config = dict(
    n_layer=14,
    head_dim=32,
    d_mlp=896,
    norm='layernorm',
    tie_embeddings=True,
    grad_clip=0.5,
    final_lr_fraction=0.0,
    batch_tokens=16384,
    train_tokens=185000000,
    steps=11292,
)
MLP neurons of a small language model. Each row is named by its layer, matrix (up: input weights) and neuron, and shows model dimensions 48-239. Each number is 128 + 32 x the weight over its row's rms, rounded and kept within 0 to 255. Numbers have three digits each.
After each neuron's rows, "fires in" lists the words (lower case) most often at its 100 highest values on Wikipedia text that the model never trained on.

L8.up483:076076128145157167182184105148116132195067133108193156124094143090120157107134121122100131108107115167149134122180096088080133149199134138142117139101152109090152140160092087130156087143102119109105178172149072047113116104054091118153120098173101168158197144132115147126199150124162125180126132133120158085139118129072050105114160147149113164142107077157143124111094137164148181149086154150174154141143113087088147106119142158123137093148137169115134184112101105135096147147121173051120128148136143073110114107138145079096196152100175143193174140116131127117125094070166181100
fires in: "to", "an", "church", "chief"

L2.up560:125142093107151133084126127132156126108134186148101121162116157134169143113130172172154128112120052145127149125129109155214166121145098120112160083121118162152088130137162166170144129142167109215132106113181124144148091148119110122142150123093131123151100075133181116117090136118137113104090109127102073118179178161129137124140130089167167104100134113100137215146047120177127093119112179118121167095104104136132150140112113159152126072154127162075156107158120131207159147154123150086094175119055113058169052139151108093101160137178117149100175111132124053163114071102134114149
fires in: "which", "it", "sports"

L4.up202:112131128133174151133102120060141113136157132169142126126125104146078112125128122141149186067177093166136109148088124124088079160178137155147137153089183072132137025184060095085116102095135133140125131182133135091111060142107063166165128095124105171106099079087130103127122101108093115140175102094167105128104131105140105075076205156161109113156148111107135163140105181121125103134133112132143204131112147174118139145118137104124130131107152158169078115104098185069149082193117153124097133147145096038103094118145095226074108146116148085107153156129127116195115174184125112208
fires in: "he", "they", "she", "it"

L10.up408:178103083164091137113162096102140090157148123117135092142196079133138177127166086112150090108112137177090068098053128138089153114158166116168116136128135153093124157082115116129209170142146103149133112150136146098125127142112103204146091152162115130186120126099108131130192196097146117190126075119185157102118132140131158180132145142127075153058181130099068130120133096132097180134175135096101133064182137108122074099070203131125137142161152133114138203097108147144127116134089158065115137153140138098106142178108114042093079177094149141141131163112108085165087112120178155107
fires in: "an"

L11.up806:163168124184083141146075104095153187217127123154179141130157091091082097117103133150083137098135096068108157127093173135161103138147138151138143040147131116111177071119106174125084126168174102086171130129124168128114107157117113125081132131138129095192106120123113073125135111117129108139114122156162101112087145143110176135157138111145090119078059111133127108144126147124133148132098216030177139160137151169191162170173117114113170159209162091109155185113125156110118121147135134136112097099099151181175092097181103120090147119050140121138104121064116143152094100086121100107
fires in: "when", "what", "great", "while", "why", "whom"

L6.up403:160071076174123236110149076137103175078070159125093122093140156155068099137097139157129142186085116139133120100137086092134162157125151131147110106162123135173142054172157156135130097128090208104130105125098129137138107117086139147129136141103065153088139138103140067119172138144131126165137188098079171084125104144160111156177171166104136112134094119172134143133075159131130139147141119155127117055092125167103100116118092171140124111099137111159123138095123165116093107118110115136155083094146121046145127167180181169105148169070113066149193128072089144151114150062147124094
fires in: "was", "came", "went", "ran", "reached"

L6.up591:139127129156108199051138158143162129134117166144104128131101118171103119079060143058097129141131093161139117151137116127110122119169133117094166099108121110164109168119191110123096081140138132097142143115141153150197091131112125146087086161154163154122099135089131099089152080121093150153117161082115103151111123128129122163187147169142115102168107097181178130176102119106181166144183079128154115117070158114100167064130139138063103161130165139141098107170094155012114095145186155175096119134188107117082149144129129146091174156141160146108094137082128127159142139123089134104
fires in: "were", "was", "unable"

L6.up297:092144142117109146160114134151166164176106109130188062143162109129060144108124150111125123130118083167142154120099160201141102115137117147173164106155096136089119095134125117129116099120152126155118149125152099209072158055133119156143134152113105132104184136071078119087153159154184135097080157131129163189123105156089215139097207078141127125098103127060127132169131121161150153155134149085169141088166141151117096103129210108123162144128130144160072185089158113130131106099093130119126098162134084067139135111181106157112138124134126162183097111116160149106056165099224115138
fires in: "when", "to", "but", "while", "if"

L2.up424:149120193147107161176090139097105074110085146187090156112159169167109173144132128134087137137068084062158123153146154158136169142122139125098180129089102143140152148142184105100102132171143124141127191135143124122143162148099062143162177143109168174116094141129129057079064075142128120174131085061152152053116105141144131117155161078163188155126017163091103152131119145106091154109129149142166121133096142108130115121064184144120066174123153111103121120117151142162067152115106138105106139177153116065148115133137152104148131125116183152126125171158058182125134102091137120130
fires in: "has", "since", "from", "had", "studies"

L5.up673:153120160104088121102147119148105157100122129144116108117130176143198110102141134136141111130160096111136056157110107134173105175151105182150137150157091073129114111081079158104093125158113082163123105156158114107168158120080184099138143126117132131129073110098148067121122089173106130131060110081141141102137119203132138226140131117162134154085214114101158104102150161083121167074128132175064128146118127088142176111085097165190131068182112110145123085143163100143135117111124103117143118033158060136165124138151168135146142090158118143084159152162156138126083083134145141141
fires in: "is", "was", "covered"

L8.up420:135157125148154127102163123137117113098171081059118141099109134117182168135156118090046119140195129136113142147101116080146124114077144113175187139092090113128125204115177245095142144191169145164156149171136163151180116139118099136104173128079077122150117165149165098146129140163144093181189116145114122122202114110168122116154085120131130049158119143102096157128109167155072147204130102082141140136122138045144136089095116111116093154102143112136121127105074129102138083146146104097096068111130087101175111114161115118087102139137156114147058118111166120152105099136071091120
fires in: "as", "rocksavage"

L5.up710:175108178119127134085149144121103171116156120162116099130182108144061159126122139096074149101091087136128131120114106190106162148189077152117214157134106170136160167150123129156094074126162104090159108139163097090149109097087117217140134161195109161098027131156120106102128115154046115166104178105147126135126070165118135144137145152139088138190159105151180118116068122097144127150136108118113148102106159112176143121123117139156142103161118139154090147073092100099117096102127152130094122094093124113185078150158104099110141137142177151116145136083094061138111146126127127117
fires in: "was", "is", "were"

L4.up203:117122165103056102202147141080095132150078140099141108139115080143143124082106102149093060187138178054133138101137086047109112119166170104182090113156115121136155100185118110166113088090176125128096128093125135147112118129115134155159151143116096120223133187098144191119128113081137164144149137071162101078151114104134139148103105155113194116128104161122159144124078143106118146133118186134148179078100173115125111113137160118104143134115136113135131101152190208203057149093103218110113133124142133172176110143160095131140109141145142106096111087145111156176120138115101113101
fires in: "by", "in"

L8.up82:160151158165160111121211114131101160091140109135185138143141133091132122143145141138128107150082186095146183053136200110119152152119073184103126172102152117134134137111141163108101102125129164098178165110114102123116120105109101164172131200080078105158094093119057144137232173073140157146103138140123127079077130149124117086136176160142154165108098148127122111159107137169109127119170141087140166106126147156134134129115097147121127086162143062049156111155138147109098079155166128115163107132081138079173131122115111106080146209089079114132168122110121078115156138100084138111
fires in: "a"

L11.up337:119076091140113140102101095043162086127152188131191155108103143178161132121092135077167071122137157142118158165170103126119117178134130168121125091082156114136104141113191151131179130128172150140140150151136080107095050152140172160176120108137092157185124087136130130120120184107129112073189078164156177175114127157128163159084119134134093165081143138130148151103105102127123097194130113150143124110086119211102159170161186133084153103094138093140136174141122134196060116090092169107183131129115108142144099088223149105126129168158138101091120189132136097183096123081127089141
fires in: "an"

L4.up794:110070135124132126050108093058124135104158108192133115065104104164085137142109104134104086161113155168155102113104194221111112136109189149101118139193105093128171153147138118162099155170131174109132124107131121088126154114137125112162122153173156124125112157118146121100104086102093163147080163091119177113157082140130116157164148120109118135103128110141215122178130118160128125104155135170180084122090155124155100126144103141109093096111127143137104152149166072112148136151178138145081129087095133121126043148163166168096038117118145100127168173154215126133107183122046137095
fires in: "are", "have", "were", "most", "lost", "host"

L6.up740:064117136167158160181183129170111115137093139141188099132122084084124118199085166151099135105132150095094152099120103104132108141179157142085156101099082064095113133103047150127157065174134122124133158116141121164112163100081138141136124145151087163168133124069104096110122198083110149116143113091132102117121123127124129118082151109131160115148091090120074116132101167206160132067127091129113151149033085123094142166058058133136123095143175086219102146109134128176096103119073121138140134161115123143127099138080141130100150149178172160125136186147170140189084173171183123140
fires in: "he", "df", "support", "empire", "who"

L8.up800:149086127114062131132129133111124082110147184142057156117102148127110155164128196146211164168092158152111108150116164134099099146159114130200163106145138091128157187099136140133159098088082122131095206136094118154137093141117165102108125156134099169161148082146064091166127173097111096133175099111125137108139094150139095118120143091081174107100110161186091090133073141114146192153176155144139169192115194125177118108140078150125103138123120090132120146133068135151050111099108128142103164191169115110134067123174112140141112140178152194082127134133092148123041089104135126073
fires in: "in", "according"

L6.up213:168127128118157080105129073111094090138134135158149123148091099137203115090035162153100126117131190128151161140120150083127138077138107171090107058088060150123168142134132092115069096165109109112144147129174180118145122173136177088178109115087111103178133077158146136111152067145167156163115075143156160130125145135106125161113156141085081105141104103052115131128120124098123173118133168111145190080135137102099186123137148180134084170086150150109087150161134138148141175138177120105107158208143091110139127151109052158076150174169089063129107137130157106137144156184054089132
fires in: "of", "two", "weeks"

L6.up120:164107150094198103154111157107156164116137171146138135116098104068138140123107133082123077188147132096205093116162175085062096218176144087110130148079129141170115111084127166138170160129152123105129144127145137109142070083138164169091123080120158109211100122046086135067140142135125074094166182149077183121135154140148103112125099109161113158080151136142115127110094106158103188086117121107120167035100148086145143198112114191154149108117171159146107141155156109149174087078080153146091149119146074116167118126141084140172097111114118134136110058095133166121138098110100145140
fires in: "at"

L6.up25:153102097162116157168174094104126161166127152115135126165141123139215121117157172175156102149169169167134155144123134113152126081124067057070110148086087109193131140134110118082128075189186112091070147093171145107138109098118127125141166147108085122147115147055162192130097106110143109100094122090082106119104110131118134114169145131081179159131131207080089142112120166179081196071126146148077129149114098169125123177180094153148104138127111083132127103103172136147137073121140138105119119085133075081135093119078100157134107107106124122145139100130086155216121144122126088114
fires in: "a"

L2.up643:132097111182167157114134124132123118128103126134116133171129112030151167075126162055158148118094124157144111134099154150123113176078149149117103176110111063151124159163129193134174091132151130126108072121138149156164125086109120180144104106111162139077122142142154143140141160132096115191099110141151130004235125120141173112195116108148143091091155139134130091162106113145111167183125111105109192110129062108151125076150078173121155091153141124132181149181209076151123131111183121103153119087171145095160168111142151135139107128140092131100125132052139120126180101104062126115
fires in: "to", "be", "also", "slightly", "is"

L4.up50:100118103091121136086143083116157146189140096108045153109132102132091113112138135153190165180169079110149147094107094116076092131162164146109165137168058168133066088152094168130154073083193059126135140154141125146153142131162127093163175107109131165136102118141118127058110129132164103173127123139163177146107086196078159137123153104147196076143154123123116091147088159094125094108102113154126142108166118138076134108119093127094097102130102125087157119144143142123136162136098239046188113180094070121181078135196152166114157128093201114144143128141167112142115154151094163132
fires in: "first", "he", "second", "made", "after"

L5.up562:097088034099146100124182139146119153137107152163144098166156118090077149101075101126096084103139111133130156133154114109106128169129157075122130140117123149121128118181085092155138106164164129064159128147147140111078080050115109156145093080170057161179121105130168127111142116086137127093148105160119148063121158131058117122164123145183138159129101150163086133151139162094102135208109133144123074098150156108175105093130109118122148143075117110117185147099159113126122084152185132148131146079197110162116110100128076118124191172065121132123145149155132196080129083159141159076
fires in: "to", "and", "m", "mm"

L6.up254:118091069116143148082103110145127117067172132112161139164099091059165154095083165115080198116123099101113215138151097167121176131180149126106176127154103088095160151145152137103125139097130167114143116083186146118080090080120144153218151130127106100140150082111124139113172150162107132101097089111155138121187089110179163078104113137177169141174135113143142103166130103150089126074102114152126122088126107134072134099084159182098185147131153161117165132144087159173133122135149161100132189148122131132170131182125188102138128099144165189122146073127084125150096194133081144167
fires in: "many", "two", "some", "several", "an", "any"

L4.up673:098087163125047132109125103100071149134076166160090147125081115156100149124090134184067080117068100069141169129162095150123105112135166093064057175194117115073177062177075152134159129108075152147156114160142103119126127146157119142145124153148139209118132127104132111134177108143177083085109094132121133173093122114085145087110166140124186180133092179122167182137109116066122159153093110137148171166098151148118148084122093120092131140093112112142156127141141128147068157094148119152231145093136131185192121075131081182138144125176111114112134169111136103128099150049111121120
fires in: "to", "with", "despite", "of", "by"

L4.up180:064074107123120153127129133035110172107072129136106126161067105085100103073085102088094158110179147111134149105161114147099178129188094132137131224086122124155114128112162130099208128110141135093185075099150144132154111156102067104144174131088092131146091130114131124139210154142133112173102118142121092154086121147135128103170121137130156104219074193186161131125127114146184177097084162110151134160106085130094172129123114128142140153111161186101145152125150166168096126099087126136132138144119112156143105104099104133116102150114092169144177087127106135125106162111076129118
fires in: "two", "a", "the", "world", "three", "100"

L5.up468:112129137130104159122118137094191216086114153133060123097113123113140167129184113153132090082120144123133089141102177115106119133139166084120128171160183201145163140145134123152089139153134144156139097173125138116142105132122046088167138168151187140128141098171109105161171125151152127152138122123150107092099111116155155071148154152131212102083148099067169143128094124116198146100061198182112117109114110129139150165160140096096122153140070168175127181104130112101112154111108124127088113084101086149122120123129158149124149171170112105141150145072119055127122112071142190145
fires in: "of", "by", "be"

L2.up783:187095144123120095114160098132211147103115134127161131110113119126167159109105118099101165119126131136108173133158121149085165098082131093176090118140110140098134128186165151093131149201170143173099088041100194117115099118069080172114136138128127187144073144078120113140124193058072111114124107147121182142098120136135133104078089094161154167135170102147161107126089150171149103141121145112149175037101127113136102121084114179113110145130158176091163138121228205097130159169152104133086175086112116200092108117115154151146104112146116137140126132111139108115138113108126104143
fires in: "were", "are", "royal", "on", "previous"

L4.up431:142114141135160079173105101181151182172107138071154114152146094100165130087136072135119134091113124103124085057087105155138111044070135131086149132125123097150115155155121110112092134113158118107098113162106188133151112090170122085150115165151066153128128146112146161189078113112125109106159149168147175118183117098142107173115133088134167081113109132152112089119085125096118165052139106107128170132152136123115105142108133026075110111166071123112120164157092215150090134092165147138202125088100146187194132148173107151122204214133127132103121107204129126092062121145194100129
fires in: "with", "for", "when", "to", "until"

L10.up612:075076081142118123134110190142095102137122109116129135155111142092091116118165110119110128143170192110069086094165128124134115127062073117133177083094050190111146069169162114218081134132145124116147163172096107140125093124136113106130123101122124120147135119152119108117129132099095166143148178112097106172104091137090084101120182118100148198168153138132081103145128098115136142129135196167139117121117130114087144174187152156088132148093151102180113090128062108174145172132057117141122108114141112147103113086188140178172100144175066122142161122150137104184136149160132093082
fires in: "a", "former", "of", "the", "club", "what"

L5.up648:121120139082123023157136093103160113099112163110181173136060190169109107061119088160121100096113152096144108162169141139150115128113096063094120158071169101151093108083098179172147172131113049127131147121140153078185101119098127108164129147171128121171172169133087084128139068108108156165121146174192110114139139127079134083132099077083101070101130103124163098099106139143110158123073137135167164085113126142076155120135134161144137161111079137175144157120102103139132071174138113122099103116105115072084116169113172196149110159160157140118118159186163088075141152177108157106
fires in: "of", "grand", "lower"

L5.up92:133110148146090141126138138108225168180077158062122067178129213099076157095099135167090194135157168095103134137159125151111079135194080134078102092151131161142089081036161129111137160088106163121138103109143152169115134117105115097142101192163063100138132125129121089116088118100152120164175141097119093092146085125089163088110178111113122191142162126136132188080088157151117198091172166142153089148144123099140110082115081140108092117147108116109112123167140140113121161165104212084158139070116100127153225093103132168095145133119093118178158156111119141119099109130089106150
fires in: "the", "i", "it", "a", "in"

L5.up870:087111133106130127104147124143165088097175130150151123179207157114167117107148154134081113086173126077143114159139092142120112142105144172118110113089103089046142132115082082091152118157138148186128133125179122128182150169138102168169111139094118190103130119108096115094136141083125183142120108111143102094120119161082188099103112132143130120118112122104173104108133156173071183102091140065087115082115130197126173146112083103118176137128112058168117138103109116119112103200066200124098102108078163110137132121099137154119137100142154151142115132145150151203115172162139126115
fires in: "that", "which", "who"

L6.up517:162155035157112166133113122098142147085159088039121117112094178136089134099143159086140161137117116110121127139108137131116133088102171109187129103163175089136133064136149145120178119174137089134139135112152147083151135143135096107108187146090097147138107147120192181118135093128095122117128128157110064114127136141130140093118126056178108201131110135123095099132129162172125126148216151139185113178169070182106087103111131154084121135168136146124132111110105081108120148255143116117128136086187107136142135104114140133146168189176107126140123179115087132122193096117098157116
fires in: "african", "america", "africa", "australia", "france"

L5.up280:089089145140104098097129142159087143177100105106124160158102089109149063167150113157089134114140176126114156195113050090095080115115139143072186142146126122089063136126065148102079104124079178099150113191115132112165125121151127096183101091105102141164151134195102113098140178152160129131169161106072099150108139178177153194110192156121080114085108160069086136165090157131124111115124078134153143164119139106081158119148114133141133135069134178174114151101138121096160087145132096120096100168120078138132123129152166158053209112134186141133112090095135143158137158149120116112
fires in: "he", "all", "with", "later", "second"

L6.up445:121134180133139166093151148135182053147073157127116117139165145115153088123124121165058175103195155131093146126091157138141157076109096159128111089120147141115107125112171200107106147156164128155141109115111121131116127156102081147141114169123123118137082098082047109119187124105094121080105112124101120150085125156146105157175200168147071119148161129111164138117154126092092167174084091142089101101185180183123074156115083144141091135130036092101167084082142082173106122153112128138153154146154043092158154145147135138134177142152155101164150175173095128100128132116089074149
fires in: "the", "it", "get"

L2.up132:148155058171137087100135076088137120170126145158090197101123082111099150086135176098128152165186133155125136135110117094160078115097149105153066132132175184110165117173098123076138107083164091125105122091190181147143094164140120104119111167174115153085128103205156147129124165111125122169119107105153120157083101181126121094137139087118149128126145131100087147151134132122124115162091130086137209086112172117130105110137131176153140113135074110132126151114106116147151162177144143100129125121162109065087089098119063149034075178119142165102165172116049169215139119111190127086
fires in: "part", "there", "would", "it", "station", "released"

L5.up533:128129093117117142165102090091158137098113160147057203128154080129112166116082143144169137131082136163154182119131121101076138156123248099157165170127132117121160166144114141041163149132138178163194104134080128152095164118093059134107099169094066122154171120121100140114111097114114126150148159097139157169110175141123140116146156129093126143182094166121162111151155110085123101123164089108131144134156078143100072088101142207183127151139183153121091117133146122195110088123161167101082130132101096059123093124177143131133136114136183176181128142054136117102066089127174062127
fires in: "to", "in", "at", "a"

L8.up400:089126185099100082145118114149143116116092082127110110158089112100099084120109120177101115107112144150111166131087141161107056097119138104111117119122206105093151090149142113153117123170106091109160079184161137125134112132158053088098164087130110114148117199154150090180158095112176119149073094116069136151157108168132149115173169173198128104137131161098163171154079076096099138156151106159156134107172074115093133132132157102198145164106122141157125132071112128123179169115170145103108149167163129161120137117168098153104154099125204204088147163080113174173098144173128090058
fires in: "on", "according", "in", "he", "it", "of"

L4.up316:116143104072111121121146142132211079120094124093115109184105132097077154134111123166062191089122103079122079108212177135138109154188122139100187168099113168097149171122100159144074132041157137146149172162163111132155089148065132131160112097095127146163050088112163144127189149103140112170096153142176101086184085131158129151154137115153106121160126141150176133174068092115110134143135119094107126140070125133102123143169152105146104100118114099178090166134142107127121104128090181190121131137156146123181133132156181075104139118136114115098114097094151079111126163096086183090
fires in: "was", "is", "be"

L8.up730:107128132105185105134171103100206081138174103109134110139119094130188153110109140096139094097125130185105159164138110151099165099116216093155089144076072074137100148116134121068135134178058136069158119075129117115148102129104056126141104107135157143109132071167080106109177142119150120151085079131131145144111175183075158110123127137112110118096146086127129157085154096180168146150096147146077147154115160151106117178075090089122131136129131182160185181127073150146083112128122173192146205167173134105136115163131152127136148127099156149135091142122125148156089199089136120128
fires in: "an"

L6.up661:104080086118140138139086143179130102069133110170178116070133102143096173148104131099121167086123159097128143096078151107147160099098135148168144105112164094122172130159182207152156109172110133172184138166186174139170157146198100110097145128153085110084115179107089113087101126092060147148119149147159106114082194140105111114075162135142130133154170150081165108083093129148135114103105086144134153133107102174143144136109116108148112162168090063121085130117125150098114159151133102073126124095177143154130159131136116136068148199111103117117101169138101118129098084126062150164
fires in: "states", "country", "army", "france", "australia", "women"

L5.up180:123113142135053120125127138190122131071132121092125143141089140082157176128144178098094103144110168100112129075138079123148137120159114104120143113131143135122117060100167097165118136149107141111132151125115139151095083126092081128127136167125091108116163150133114133083177109165063163177137104116055111153112100091165139178147138110176151137112162117157092194117159126043157159139099109122134156097125116128168225120131138100102139156111094104091137176132101118118046115186087071132107136134119097159108123097150103114189131159137071110103121163144151126154175120082176085112
fires in: "from", "of", "joseph"

L4.up492:187114138140098150180117111098136092151142129170221157135116136097115152073085132121155156133082099121141099060155124134139113057138175112105185219127084124144106133123102183140106071117141200075125144097130122116172097120142057120094096181112056129075130136116129144176130145145143090165153114159116147074115100110113152106115151123091170059151116140080134148197139166187098175151095147163123175103121123102124156145077142149166095143130178128136120121138102187136132070163156159125103134164065129095174106079143056161139095148092121109100148165163132120119094154137085174106
fires in: "a", "suzuki"

L5.up24:096154134146103106035151121124159113167076125145143087115088133135047110141171133092091161148123170116105176168136146181080119078157105158105092115151116128112074132109157158126084159137127136110151107150092178106091150143132147159139080148180107128184143162120075135092126101142203105166075107155178116108086128146097158124136187137141159153153142126128145134077167144113118164076134144144057121128128118089178163121132172164110142160124060181142097137139099166128156132161126121114181132135190149168061136105101091139164158114069103140137119143131077114177018172095070119097
fires in: "the", "it"

L2.up546:111105065139067156141118057126131126103130134138095135192130068102067188143187131101126150138157126177101153163119105086134138120078089107157051119106111147167140117127073121137132080141193155144153087119129152117123140197121182144104148187146110137135115067153147176184163177131103164131146155098174218158117115114123096096116122109131145120092124166129123150194130167089109168156109110114162136086125130165159153135155117046150132188188142043135127126104075097153084154156147179159118130087161109095117092086128138125131143140165147120142164153078146153138100106083150219104
fires in: "american", "political", "politician", "professional", "australian", "english"

L4.up759:115112118182069153126104133124135068145131180119120124151143161129131090129140122159073155121143138097180141124183134129134116099042122165123157132177136108139087169149114099101126175085160166139176063133137121139107175155099130123133057086148126191183172160052109121108108137172152115119045072160140049123191090186110120132135127198133144128109096125107196161151085114114043112109161123137138105146106097098126138106156141082105129148212114118124069156130086112147141159103114157146137139147145135185109126103109139055143157141154136120123136176142135104187082122124191130083
fires in: "that", "to", "with", "seen", "see"

L5.up9:162102079136133175114062070136112063125132177059162111125133124166156171116116105144138072106164089166136102175114160106121131091147128067094114132082094111103099183119099133111239131078180123147091137096158142143150107117167115160091144159184076152124157142152094151126108119168113113131071106141171174101161123095111127096134156192147125140125148122093203130154064162166127231069099122128125147147071137134121166111109144095106124106177140159133115117103107140123132145119125170103129139087103070112158063187144102156136112155151138068195130064135159148093120134127143140165
fires in: "an"

L4.up160:147118105155134139109073118133144135084116153125128178176094103144137097118123086102128104130157158139135132181150070089113149193088142158145121123115144103073069165154149165202124068113102164139126146174159127129161086137192164159112143106101100147089057081143199138097168113128094138126146145078110157135136110096151149183113114159116136111157102077099127142085098181110092155161159036146126110095107125140056095101186123235151106173137135146156120151123110160124198111189130161182138107100078102118133104114163084142063091131137142094097103129065145128147175099135107135138
fires in: "as", "some", "see", "other", "an", "w"

L6.up798:120127099159158116140129164165164108125095235136111111190230110097131157111083143138156138112193146121124147158114187128114106143154169137157122091092131151135110138109114120109074101160137112136136158116166132094136162069091153154077096087096024105141108114110075070107122092092106092103179140124130105124138181100132090131087162056115172141128079130088146110146126129106103115084156114139161145138161112090133099091102075173111071091115125063158114131199088122167152127158193145187088104145112127147230137174121109106124102180156156140181145073103087103145156131083114161098
fires in: "in", "of"

L5.up311:114129109165140120096177132144118105100153137151117156150161154074147092135154112166160164100129121163164168085150133185151131118213143118092137140088166168124103098096067139145113101121158075141144193130140110136141098098126055087101087148082101180190093107126127124134135150129162074201104153200148115118094119122151071083129108094052166110107066098136100097193055161133101116116120145083147167127114105140126123150150099166140146164122109147134093125119137144149123085132121095114149153161167112069170146104136069157101166155107142092169183145176122127131115120161133146046
fires in: "a"

L6.up557:119121067129122133103162114186143122124102098099155123169137092201141123127148127153126139121128109080134133059081092155187138090152124090094093127109180166114120191163153170128102112227157110133134170133130140143194149145156105150105134162118085145166110137079108076096119114063117165113130094034101217068122109152105107132145127098205156107129110136135157123141133111154102102173124123160111215155051134115097148151044151129131069115145120088179172172099069090151131100145118144069118108055127167129170151112120124175120156127132140121101134150048123097178153172116164090094
fires in: "is", "and", "then", "was", "he", "to"

L2.up664:130143086155145125166096127058137094044087082155139126112108097040140121055069154117125082156110159130130158200091218131170117136096144149152108139053120104091136124150109119080156148135166139118137182172111151124107134111129121103104134146125156135141125139122134189136108113091144092144149113131089105064165138078091155123126126113128148127139115138163136179170112177103106101118139137146176094092143099064155157144106067151146126126082120148155226132131194105108192110135093151112173084174090110130129125121134098089115120149113131110131140102137143104064164087103090076178
fires in: "to", "from", "over"

L6.up580:195102176112149135074163140158130159078144157121148091132095166054146131092081168125144047142089204065182179151135117144121132146144192118120176132126128074196152134108120121120076095091094173126123171201133159166131104089143108154099139091150141127189125170142148091195111095129097144143123137129164142113136112071153202162067126124091161093116146075121050098099058081121157138101155176090106193132131149097099100120110082127109167150098098178116174061163122132157135144118125193119091118129159168091130091076141073103151125145148131147138137139114151151165165132139100138147
fires in: "at", "to", "in", "historic"

L5.up210:166108164178078125156118097089109103092131126157170148178128156107158107165134214109115101183070105138102174154141146135141077089188161042154161117123105131070069152167115185109109084116096150119164115218153142104159120143120107132142145164133083127159173050131104102095084097137190112094165146118085118178168116108102203133100092158146148130132181065146101125093127139129064105145141113149112186147143115138072118107102130121122128099080127092138155134165181129155126109098121214129150174117141085145219149113151074161131112169114133116123114136148141079111081184151132158121
fires in: "after", "during", "when", "despite", "while", "with"

L8.up395:144069107171120157136103138109168164157166106100095118131144148112074130082125114177115112157148112177172109108115119136095180112091153146140140140173121154148117142205133145136129071171102129168081120156098135077138072160087109108099195180116123187136068132078160104162157145115146117101142184164162172109154111139186130111167088115146126137095132080089113053093150116144167072096129091120137124135145123107087083132149136110097162107118159082079146195138097114089138128129120129068120125126199171146152079092060105153184172125178103094103141220095161139109118087122136142106
fires in: "to", "also", "currently"

L4.up59:108117114119070136125117081187167143139121098149063132119097069074074174087150119108147105080141114149145156093128118125108157149094156102130096139174103113099145168132112148134115113157164149124140111175142113074121073099144180147097174115157097133103067144086122132141117163086107165153153093154128163075168160133164131090166161114118201093152146155180107146130166161126127104170130098095092176109129155136037168078185143182072089127065161132198119191138131138117095058136109105140148108068146151130210113142138095192137166104138065119161130148094121154125127152125095163109
fires in: "to", "and", "but"

L2.up621:102130128083152164100136165149115172164060152155114125150086154127133121059115145150123152117081114160133144124132171133120099158130102160133128059149070179120164101151118119118063164153109087184171145132116145102068110157149094129120161130112070083103124082075133095124206087173138111142064131142155114141150112112131110123154091112116062214138159103169109179151127054119152188104131141061137118121144128129145108084082164129165114172129183107126111131166183095108122128175127169094126205113124166142136127136161122112113145167146162159120148160126147139125135132153089057129
fires in: "what", "those", "world", "while", "middle", "whose"